Weights of a small GPT-style language model, trained from scratch on English Wikipedia.
Training: a variant of Adam for these matrices, 200M tokens, 12189 steps.
MLP neurons of a small language model. Each row is named by its layer, matrix (up: input weights) and neuron, and shows model dimensions 80-175. Each number is 500 + 40 x the weight over its row's rms, rounded and kept within 0 to 999. Numbers have three digits each.
After each neuron's rows, "fires after" lists the tokens most often just before its 100 highest values on Wikipedia text that the model never trained on.

L2.up722:481459514498508552493454571470501503532595435535588478523538486531521512498497497470480560397544430451494518492559416472450503514495493436499470469569440446492457482499506465535473535474423527505478453513503567421573460471524535492476509515451528461555473531445440528461493567516413543523
fires after: " F", " |\n\n", " ", " Elect", "0"

L3.up544:529515577501477482514501503493527508496527495521472529449453516492489478443487480501482477541426497474482482500482512526440533416548593444427528523512520616441548560489441435472500559518479558478546512449499539495534457560438508515495474521527480547461511571457544537516570471532489553510
fires after: ",", " and", " with", " by", ":"

L12.up340:543506553506456530491436536528506514512553486461549509470481478518473547487436497447511481422488511468519521550469517525473435532510515485393508472468500497442522492463556508546513488578496587476431544513550541459480532437523489522543497483420516569512523504490531501462496412490447483575
fires after: "f", "O", "}", " c", " H", ","

L13.up101:500471491474463462481505468516552506487490527430527494497435511541498488538476442423546463521519504493509567498532491494516513502558478544529467572458461519525474459465492532456531504542546499519420550525458472444474500475387437432497478519478476530513502433550523511509568527563546469519
fires after: ".", "–", "erv", "í", "a", "it"

L2.up690:544533510484419489490441485428482468496457483461498497493560466481469512497585499548462522499381567448521516536555480551449468477483476482445468518480475502469577479519607537501540501532479566516495493505537483490511394514535507486493561481469547570452534522471482463392550468491477498533
fires after: " P", " S", " G", " C"

L10.up426:499524465549514500495497503480520486525478422468563622539537477527474482482496542502506478556489520459498507498482504495492496439493505580524491543482560533353458534465514512483552577511484469471488647519451404411503413431532566458419492467498549457502485459468523494471565454520480497567
fires after: "\n", " Year", ")\n", " Title", " Season"

L2.up56:480519473491461456543498496487530493521500441434507534496588590546511581524522483485421513430476450438513491528548481517536551464489509516515510553421475459457477460479540421518535402505481467537402537520469482473515482528461535582462557433509477533572432496452531526440509498554431526505
fires after: " (", " ", "/", ")", "–"

L3.up82:527449453494462529484481527546465432495543554444522553455556427510407507446477496446508481508525541524592544512475452470440496457462480505421469446479461524489496437566503603516534483563423547432468572466498520478527437549463521483486568469447502566572545500436492484479506476593500442547
fires after: " m", " g", " n", " M", " (", " f"

L3.up602:557459476535504519502545483512455519506473457526500514544552521489470475550507537450490472477495549496456627530477489509467571529465464497513515475551456568479507506558505435521503563467498439472531513520560515535518426468524442466500526542450513491544520424503517430490566597444535511498
fires after: ".", " the", " qual", " that", " |"

L12.up623:537453442562482529569477566524423512511486498468504530489460435550508460540477534455476570471520535473493550477480485471473443553460505506536511529479472496510486475559424561527500449484575473493555429528504515507565465502481504484465536462410464489580555532456524445528537490535505536435
fires after: "20", " "

L2.up260:498413538503435430523478490465458422510507501464524457475572465507537475586505494555501511508465517455500506512555457568499418486536589504542531505529566564477483542503476587507475509527513510556527511478489424500565526485505499544475521506525433450471481485426458482494512491468540579495
fires after: " as", " P", " S", " G", " F"

L7.up42:547488543556482529475437509539490451572508495465594533475493516517514434513404457510467460477540525412466492487576516587474509502556566509513471568493574491465477514548473501487565538515490520438470556498503554467544443452440534424528491471550508593455592560466478558504524449483506492512
fires after: " V", " G", "v", " D", "}", " "

L7.up95:529484444613492541488510468449510431496480449486517553516478505452487476545476494499475490458482493428523512514471521502487537436499487497468539474496477496446575440603451556510471502517464518426532538436524474513404479512429586526547472485479475561564511548497520544489518494490499435502
fires after: " M", " m", " Em", "M", " pen"

L10.up151:443468531529542509505550516525466523445424429553489507468531501459426527463519494552544457435438518529566549582509496573492459459508495474500510557508504478549435417505520507516545446494531546499485482587435430522508452470470460534465503497404533472541529510496481451494508472513525478507
fires after: " the", " H", " a"

L2.up469:536461510571467461480495597464449455533562500469496520507540447562488514441461599479507369537485524481539600496544484564461546512554499471548492539500488522491500491492416456516512521535515616576508467482479486490526488488516478527477487541462506494554536449471515472507522483473534502510
fires after: " in", "–", " t", " up", "ct", "at"

L12.up80:572529489461499415451529587467443480466427475481485536507508493513458507482549529544522472471466496590471496541466477520482467435525465399468516497517522576518443484502512535549551519535488485413490530455469469499527450566540453506524411492541496537424458496521548507473471494551470530508
fires after: ",", " and", " |", " in", ":"

L2.up165:467463574558559559463436502497522450397511554511494455475554520494470606417486446559472508449523484406493512496493485521499429501510506508440506441504519468469440483573505486497469604472502514468488452489514537574486501528532506534504530458521518549495547498491446502413505573516414525460
fires after: " L", " M", " E", " Mar", " B", " F"

L2.up90:469526597537491564511420528493504485511441515522588491486547419594487446458459474570500535525514473446499563523574426501484522440511547525475535495509435478444542479464531513522492472519519483526486481514530422415504467535460489535524528455511478560551548501499547505488480539458518493544
fires after: " W", " R", " G", " Q", " A", " P"

L10.up180:559428488523467528452485548418542482423487536485469509538499523473569470524482512556507426447481570500486525549525439471480483386519495444451449484562500505487481537535538502514467514493496510529541531554480494520557505446461520453404469491556569609493444481475523466455522446487498507455
fires after: ",", " of", " the", ":", " in"

L10.up89:496514513482476518545455544467408552463477500517576481550480417443436466484478480564526508482629556419534565429503510468527493521522487564468467543509542532488430432490528519525542431544511476565520496499540467465486440497494467400491504520467499519507554452457568495523551453453521495521
fires after: " ", "1", "0", " Loss"

L2.up112:549522462539457498537442523504502487500610461437575455446528493527486499486524470455480467573490513516532447436435454479511559504485499505445544420520546500514515509464485451487512506551540500520408481485454507479478534502433556567443545483513570512536484420496548517481535548500506529532
fires after: " Ab", "-", "_{", "N", "ec", " P"

L12.up631:520482538486571445469468552567474486522490511514524546556584479499507514446410523523594471486523476337506484502560462535523480539515618427544544473450483501502538496504471498532505506460521524487603483482519419521513539546461486468501569495446444474542545465482502481466474491443494460476
fires after: " ", " S", " B", " A", " M", "-"

L2.up285:438540552522499539617517447492468537477520423449499481446474468508449560464588524542470373523498493520571521471434500452503496544502595573545493518471529484474507475497553540532613505545495493492513485485515548403530495513424469558543544513467409557565510494450506529470468525541521511533
fires after: " m", " y", " k", " g", "-g", " h"

L2.up495:521437493489538432513542509499452518543499491500516576512547493499508465492552447470483500550527540508494522507450506510550494491493465548472495561473578501470506552506516511505504434571519501508505561540466437412504541447466524499475515484509497514541510443494500548472559470433557526514
fires after: " P", "p", " p", " dep", " disp", "ument"

L13.up94:525538602503544457471499495468462544487504512473578490444461474527545514489516519497452486451534511517492539493489513527454538490508584526446634549490516555512544489428528516473500486520502503468508438564495515503553580515482470446551516480511493605536463489446529476439468517437522493465
fires after: " ", " J", " G", "á", " O", " H"

L13.up215:462461533521522566553478502454494513480512482484553510433573555410463498540505407451586473469461514476511577485444428565497525453562525509525523474488477527486493512444457526533621477514479461530507593477462447461525508525523508474566553502533491512538486471566492526517503556502506509520
fires after: " ", ".", " Qu", " Nominated", " N"

L14.up231:479486532475469480513483538539503526506614436428600476469504489489548479437508490542527481483633514472466512481479507510521545462514513471573559572457489491469513477507471509519534485504518451448490438583442470495503473472513492555485482443497525526466477530494540510525517502493473480370
fires after: " ", " ("

L2.up120:512464514575520557563510518521473474445514469534460444478513430472443511444452522463496439482533444529558492472508495500507521491495548422493539482518570506514506516540473454466545556494496476500515499587550559510532582478519451558467486460523475564486525468512539517474424571514503580491
fires after: " the", " of", " B", "18", "19", "b"

L7.up456:503458549514479544487512511437415488513522488449584544477459435551439499465462499463486455438493532467474513441495459504432544427619518510469484478527502548445570549451517521538571552547469555515458479511470464466526511473478536462429507539507518549552523519480498507568532480486570590480
fires after: " |\n", "\n"

L10.up300:509522464496530477511512536451546548542462525515509446559444489480436489487556538464513528490565512505513553491555474490463441446464506428612500450480522529501442496504532530497484515525523532513509520568523433545410475492554514557512540550512429522532518446523491526530625526469511439505
fires after: " ", " |", " St", " Or", " &", " New"

L10.up434:533509421478514617538519555541520508460512465527569421512472484511550481488478482470575507487467520505498518468503476481461516519534478450515443395495437472466476508538483485530455590495463507539551569593404459449579536517487533464582495513485476494509549399466489496484469482462521454509
fires after: "K", "20", "L", "V", "T"

L3.up213:514495510537502514484424522543514412520477436511626447458496474487495442537424423494474501501495506380484505501478464482518489439533565459498481477533522516490560508504541516457455514519474494523496523543575502482454548496492537484497541433576556552493511562569487484504513481499528460531
fires after: " N", "N", " P", " R", " J"

L9.up311:507504461510496532523522514500498496458475504534474486517453476502490546493524488519576440539457454522507506516462498563538429474521457534484491547429555564519473435481522466534503548487504489610433481491495576492547490488545480569499556489371471510579481468465543498417554507437507575509
fires after: " a", " A", "A", " for", " an"

L3.up564:506487507530561414497487567571464518516482478567525468462547512493557464516501434469533476432492482513525556523479462482550457480494555491505497515434513521461547508502464498535529541557520542464476510542509457491505484514543530498408552470415530527559493419570573578502537457479487576462
fires after: "==", " |\n", "\n\n", ")\n", ")\n\n"

L10.up343:523484499510497523514551574504506485456481502452538463505586437586430491383503468510462543514467434492548571478500463500526552484498537485485525474550526476445480471510483514533602493491443458467547468605455472415509484503586505488485455466511523476433457506456470536510556434525554483477
fires after: " W", " %", "1", "W", " w", "w"

L10.up548:473470547586537461531435497472499513524510536509471454514479496537538453463451440561490470438488480505500533508507481528463497489556469484493542463525569485522444522571501529546489552451534603526531511491460462479496542523492532562427518459432516518450580492526401462484498498497525610399
fires after: " United", " the", ",", "ai", ":", "),"

L13.up747:532507526563467549532508511499474497513513526458539492514558420491533497511432486507495473466529519455509533456492475498511455508555502476503495437488465460491515420525470552502504541482538497536581587535463494470553477516521413463510528465474480540511479526506498509473462502461467619428
fires after: " "

L6.up206:515424468567500542550455498464519461413508452487514532470498410580477514480553467491580474465456486513561504545465396528531499439559494462502522409560437493441459519473482485483497507605413462530522496547536550440529509477529483549505563473495571509552489463549532447388457458510568552433
fires after: "M", " m", "C", " Ph", "Ch", " M"

L2.up761:442519508479484424552464550444518457481496434490529470517486480489478508483566441502442511461505502516496469552471456535511536492467481505533486443540539491518515513526546475493479520612476495519498570498467486507516432486438438470471663494503528504486497502475563505474552533528537515494
fires after: " P", " N", " S", " Sc", " mus"

L10.up273:566461471596576493492543487497530535514493437426464556452468526542510524498475506429519473448445467605537502503498500481458491525532432407481549452469491509543433546538498502496530551496479502454503570546480528525499524440505512514484444511434501490557480474517597493470496541475488478486
fires after: "ph", " ph", "c", "eth", "ch", "m"

L2.up687:537530513567515464501537462526543502534504505493571464460541440477513533514517520455524512511521464450491504481430413550451506531528495483522535467485534581468581536511488577486523549490511489508516499473459459483547539553540539567497525527497470466549549436490521564529475588501551529405
fires after: "-", " Ph", ".", " Ch"

L2.up669:478509556489543553559500494475514499479551443491500509433539460509456543507582496536533415497472451542620501549473504517444497484526413442467504485498507479531495481531454559508613468519408474456448484495477471532505418548477573562457497561420451490575497574451511461496477492506487543511
fires after: " m", " f", " d"

L3.up763:487508509493522466545494487560481529450444554554507517545552528461420500468524498525507464544449506432511506520463463557540503525495515472490510482477518567495521534437569471522524502523487444487514510491506516450482452503534442582489480524464451534522506546499537462467548540569476542518
fires after: ",", " in", " arg", " at", " regular"

L10.up658:537434487510540544506498496437522504476522508538538538555550492512503554418544438500602473493527443536540579500408473457503412419525479514481490509473456443496447413526496495510549513533502471484566521526509469482495515501512554483475528451392507493533479510447509492476510535562429526495
fires after: " f", " m", " h", "l", " gl", " c"

L10.up570:578501466520510483503439492454527484507482490462521466482493507448471520529487417443478465438475523479522502500453474501521480455505489509541466489436483470495486488518467527492477525531535502586567500489466352515526509438463546540495644578485456509646510421473569455517558456508565520482
fires after: " N", " P", " Em", "-"

L3.up143:520425500452491477476504536465476502497485494537508448503480510472478499553514477550603388532493441470529537509418468529522474573472510572497471555443478523449511485486528492527493485543514534561524512571544535413489541514508483557469524482494420562539508504522577536491509441451534574513
fires after: " A", "A", " a", " an", " broad"

L14.up519:552498488533531502513536494546490447482496512486486473492454485536483532523440493435553487496508448509539507475449472524488494450566510559435502501463469488549499511490484465472509543513512522576519464443502459478468559443506572624466524397499551499527539486494507570472531475451504498475
fires after: "20", ")\n", ")", "\n", "18"

L7.up455:568478490536472427463495554471526542539512434477535548565536504546535471449495454444503451463561508508544554494555487538495507557519502422533485473539502479518450436458472482567505526527487498471475492487511480514549490517519577553485549498429474474507481470499578550547577528560502533500
fires after: " ", " pen", "–"

L10.up113:533511475481443579482454596468506474458490522438588560553536461490482466470439465547500505429491547536488430559504479564518465486519547532495443476524516543493432491603464574513507507472492497473527494418492512412616495482460498354517469521518513524517458536529489494502498481517445575500
fires after: " r", " R", "0", " mom", "v", "iv"

L2.up617:506497511509533534508390458506500431481464456499518452478495485456464497516508486475547448572434442470574486493428490475594525480494544437519481431520538471439498401575511479485543536495451489469527489557506507543478582465471493556515532493553500520512528467559533484513517505522514563500
fires after: " the", " N", " an", " n", " The", " Bol"

L2.up572:438524494503506539478498551565487509532518451504540531518531525535464521457469501515484457482509510490487536485529532506488479469534453469446467436489460477469459434539496403583492425490441480454527517525504492422484431550513591438505512515449526532535476500488556566527551472568460530507
fires after: " |\n\n", "\n\n", "–", " |", " pre", " F"

L13.up435:520566535516520462491519529520461514501559466473471455444495482385499481456548539445448536525525492527472504512544548578494527514558524439508486518515483498431447521490515461453564458552502518522431470474457441535559500499505514518482513444451459539483496524562561550514534473523509467468
fires after: " ", " (", "\n", ")\n", " un"

L3.up111:591478469494493442529483520507467475516467468465513498522531435520468472521473477423521515483438429446524481590528531533502513449551554518459515445546452491490472485524520503562575409524423452455501540491489492560463492507554468505496580488472539511506582488494516506500500447488501474501
fires after: " was", " is", " were", " are", " also", "=="

L10.up239:463514518543470516487506546493538543375567498473505536496510474540468524476487491479497546502514503566555570461449515448494522521527546457512526456515523519516469501582480574574482544528500459556589467495524496511505506478502521501420443487514464524520471477493507508513548479441523541395
fires after: " the", " ", "at", "The", ","

L10.up383:475490487503500523458515549543480497506533486490578481487522471467436586359486444538474480470478394468590516478473500478538546481522474449478528503507532476464521426543519512494504607506455478478445493501418527486545439508500485491511453474464553537477543581455554474529569481524537508433
fires after: "w", " w", " he", " F", " she", " learn"

L12.up445:510537495501555442527504534526522507571459485531526545525542533537491503484509451531456492475502462483510522597527518523525465496514560512500488540521507566454494489492613475527462477528436505496402563537479471450451472527535605479491495506477545481513532456499475492458498426440393458532
fires after: " P", " F", " G", "f", " J", "O"

L2.up705:500498479518468511538551481448506531442501492423531437498492457562515545465553465530454475461482481580550530474487488518482545572511525533499541438479524512506518541487538512486497530512420517453507505560477636461480468550475509566496511477490546475490495465471468442439524495476558527500
fires after: " H", " St", " C", " g", " Sc", " c"

L2.up135:547425486525482547501488460442519428475507461437533524454599494552498492470529405537468445522444493534521487526477428502556535501558510412510524446524500446480450487520489503460477538545498451497489458528468512485573541485435533591509487476518536468507503454510473487460515537472486539518
fires after: " C", " c", " m", "M", "B", "-f"

L10.up280:509538516435522505545423556521451531488588521408454454400519409530513516527583420502476501485546471525516456489478508484508534476488508555474476466465497468460496530482544536581515468570468524530475484520446466457563540506449542470485490443467516566497495484480486498422545406519548562509
fires after: " |\n", "%", " %", " is"

L9.up685:493502438514472542529537513548470528549480472429572531550503476445480429470452497470550474464509470474525533470493503499481532470504446529393497537466452560512469505532513522475526601461554476568513535496456384446469510487523472462490520493526505503532437486522504523434533463532460572482
fires after: " ", "19", "18"

L2.up549:581442453497475491500468531526535460507452488501568567482544453517484536512521555496500501489495508552520544586472460483477475474546557451445589496529438525448568551520501474485468522492489540509532547555534535536538462445465502520539540458529512530568543463446483502421521458480452491474
fires after: " G", " K", " P", " J", " C"

L3.up551:498473491513487512553455489436431488503475441491520557565551488484475428574515481514492511497487512467486505448475487509529459497521442488566505406579573522476485519481497503536485458503498464533589537517547485528526502471499466498456554487462484521539548487493507469445517520405539527456
fires after: " the", "|", "==", " ad", " Acc", " inaug"

L2.up48:499528573541573488515517519494464503540514469470503559578590499449493510426458548582566499492565551496471469510530543557447496499553438498491520544472518458521501451452478499530483446550485555552447465457499542517505435461561550538489489485438511503527469539481479510476590525518496467500
fires after: " (", " \"", "/", " up", " Bre"

L14.up764:483523499520510463544430489474506519429532522482495547415535543487495465529487449454497512455512513464534580529476541446447493474489511504514508511547507450506465510473576509571479565530448515522499490574527460490498486492519506470488518551493544490496517447427511492421529503495556517529
fires after: " |", "-"

L10.up666:474464541489548542518493545556465578554502531488497473398506383526472482458492426413465481483469480424540568450459464483452520545571591480499495551567435517473525479467455507535566559522432485480451453508473476515555454525535456517525481528529547456542553513547479484556563491521550508523
fires after: " |\n", " to", " s", "|---|---|---|---|---|---|\n", " ext"

L9.up450:430475443482542579560452498483470485462456569433579563481479525514460488492489423486490500478490617473520586501500431506503505507514559499476446511543488509498490492529490555501572470490504509537507503384475488445505458460488462472525489532539504476566527517489549483516578524419547552506
fires after: " Qu", " r", " L", " qu", " ", " R"

L3.up65:497419457528554481466515510521545428528515440496568511468499501558415550437440480539571456458450421477512567494537443504499492429570493468493492442563512529440448404543503477509501539488486542567463527527479516500461535471529507479446564511475482527543480478480486502493564473475449488519
fires after: " a", " An", " L", " He", " Her", " The"

L10.up755:526472465553571547468564474494435565501569456504493525494499528501488571512485510440479453481457438493559490519454485569458487530549410468519483508469517537493488435511512519507452572512496520551492466505476438510485429425481539510450507537453553547601540446492500468405513525525513545445
fires after: "c", " of", "-", "hab", "eb", "eth"

L9.up319:445385462478522582505452453468523541510485462502563506578598496480423520448441445444529473501561473527515517489538460481481491472545494512482465520517505475570502398612464510475495454534441503440477529528494480492459467507515550532491451497569527518536514513504562459506489512521471541497
fires after: " L", "l", " Sw", " l", " Sl"

L3.up207:608462432528452429576484475509478423513440446453587530419536488506446492478520476528435540544437457514480515509528428478514510489515590486507506522524516534485472465505466470521483424537459462480553578570475559446524496524541454571526537478517537501516487464433531582513586553494529544474
fires after: ")", " W", "S", "G", "W", "J"

L10.up555:536442404501508622513481540552515482510474531462492536505506511571568482482394499455583485458440534492510477505462478475522480485550508497510456407492498484486511526634459508514494474570533448506520481503484468600549521449483521452502455470467508540565524451515503472477529543530486509488
fires after: "L", "M", " l", " L", " M"

L9.up371:547540510532503502571471491495530544568415546437555461431489483480386538454492549520613446520462530458577517524483433481523490485549550512431556441514466488512489498549548519529564446447485468511498497569455486532502479558521496524452554555453445532497576442522491538476508435478511522431
fires after: " ", " and", " (", " which", " |", " who"

L10.up91:505413507571550495531468475490527476485465523489574458468557444550470536510519476450493420510523465522540508546516364505460444465529483442457496492523462523518469519472475518480519608539529444590519493513473483403457535527583542526488510465467524475518442472518527479501478477456481485474
fires after: " Ph", " Ch", " P", " ph", "h"

L2.up544:486381459569450537502506547515481512489506482539534480511544475482474565408481522569515465489510457466480579504464494500501496489494466493407531500503446536495485425519510510517495513453521553569541461567542491476521488467464459524447474495491476538561488516493498533458486493575519508510
fires after: " A", " E", " H", " O", "A"

L9.up165:485542453558538549540504520520459504453500524614490474475478457501440475470456505476550401478497513498572532496467459441546521533458516464503493449489467484477509469580444568600450530414533454555553585499548431494482515490439470514465434494455471488530588453546449520448526465477501576477
fires after: "19", "18", "born", " ", ",", "20"

L2.up552:513383528506483520497500577517493482465485533521522486525513545494502438531416437533479505450549537427465563506514488513511551483463535558492477498496478589485547555515532487476472562443545557562536545560527512485507488431460452467505558545594503588473563547512488493446533519523480575502
fires after: " V", " D", " L", " Second", " Par", " Bor"

L7.up295:451510577541539490544488458430480454485513476491535494503540415518484441513528490546471487511458473466501485517535494514566541464558524505485588524475495549397490472552526515523552474525477511438452541478528514413482432511458518457492447570548505525504502498452485549481552495464443575544
fires after: " Apps", " Votes", " Candidate", " %", " Score"

L3.up684:567490483489511498595484466519447564508467557467549517463500471537472504457530490444512537522424526461521519488467501538456545532583527537432498464556449568532448505505522455520551417557411428461522522536489586540494484494510471473458520522521467539484499464461499492525532554443531504489
fires after: " was", ",", " were", " been", " is", " worked"

L6.up662:479462487523535488436519523518518483410482546440510476423494460507334524436487511482615466509476509481570554475434435530467504506517499519514513527463509517472576398530463530493544429557502555526482505547539516471540515426520489550377483485505520542535566444466508527434478491505513486551
fires after: "H", " H", " the", " He"

L2.up104:499448477501537412506447487554508478547460403503506401478581499545454470511594474487378541541448522526479489479508447515486474507494517500518547474562491542456476422485458502516526457592495521455506498496481482490566508606534492513503559553522475558493478461450531481512515506511538584493
fires after: " (", " |\n", "==", "History", "P", " P"

L2.up417:520504541481465486486510556459493469522500482460478475455570436531459489448513463555541510512517505487584538483482454481482461465556471471565465410560466484512404414488526527585495473505493445558509464634433454526452501488511527564467523446448516530500545428545538489482527514448581469397
fires after: "==", " the", " in", "===", " an", " =\n\n"

L13.up149:519531483506574495532523495545375498505435493549521499479446526587507481485450491514444473533455522552555539554488460466497512390486438473468515528484513516473437538473517505499482462487480510538541547420408461489522460495517479476516520434481520533523461542486474514541489509517518558396
fires after: " ", "|", " (", " V", " g"

L13.up439:513522499577600472573471522529469482561535500543510476511560516501481492484493506493517494496529462554548525546439432504470485441492520437484480529522432450460522506516512563496523482498505510530500505493559451490539498444529518563502506483449473454532504521504500506438576454427517551485
fires after: " ", "|", " January", " October", "–"

L7.up582:445485492535526576562510435509552471507469468420601543549608467531415484456486438515478501481522514505527523481480451533540511519550491538485506486526458501493480433502527495521518522516463468406475520490528522434514416493488568550476479499533480459544503477548465506453601515537449558481
fires after: " th", " qu", " W", " Dr", " Qu", " Gu"

L2.up117:467457542536499550573452442491533541451488434506517523505478486483449570508567468487519489562497468507493520585487491513474557477480501496469514466531498521466519576517510542517506505501469472541517565518486473545487507509507496590579576450529477450532539443466462472486467546490514481450
fires after: "M", " N", " M", " Car", " sim"

L2.up121:488451535492471520513520472436500465518445489498521511462525447592516442491508502573504468562392530500491521470504407480448518428483592519529501444544474563429544513485497509567540494566496487526542510503462476481479488537451436564488582510523539595529493449448506531466501538518588503546
fires after: " A", " C", " G", " under", "S"

L7.up416:504493543542465442485463489516529468505477439461567522465580420491453513516549445496504487516500533483547562568506413506478521536585530483447591520520494526479545430510580529466525522569406547468500482520392519465586501564475496484532551498479503503503492447485466473476554476506526474476
fires after: " G", " J", " O", " Qu", " Z", " P"

L10.up524:484469418507422479632487535518441494512473485472518566467473527523509490530542490472514500499529447466542531493499437450495454523518519454455527476517459503471441548525529497532552471549472468500545526570498479519528517524513476510491532463485476515577474474464544487520499465521528539525
fires after: " |", "|", "-", " spok"

L14.up385:487481482554486499537475488547527478521527517440505490500503424525519481513516535451480557530512487420518495527479440462448545399565453465509491479536491511486460485549468559519490576473513438500560522567413459460547514494511562508527505512380514431495504535472447464517511542531481477450
fires after: "20", "19", " ("

L10.up34:475529502568466479519535520534500574451520471460499551498534473521429539491527470469527527503476478476576603480423485510520475506546498501470461438547518503580479484468524527540515505526504479561508495539543465490526472486469484525427492506470540470508542466477509544471601486502562488418
fires after: " the", ".", "c", "b", " in"

L2.up342:540555499505480563501482509482504471496547511496444545510538467480472538455499519534531478571444524487517559494513440509428457578484508451470496524493540534517473445501470508500550487486483610491505473489452522476562456537521463521514563496446462492484510500392512563493627491459497575537
fires after: " in", " (", " \"", " by", " up"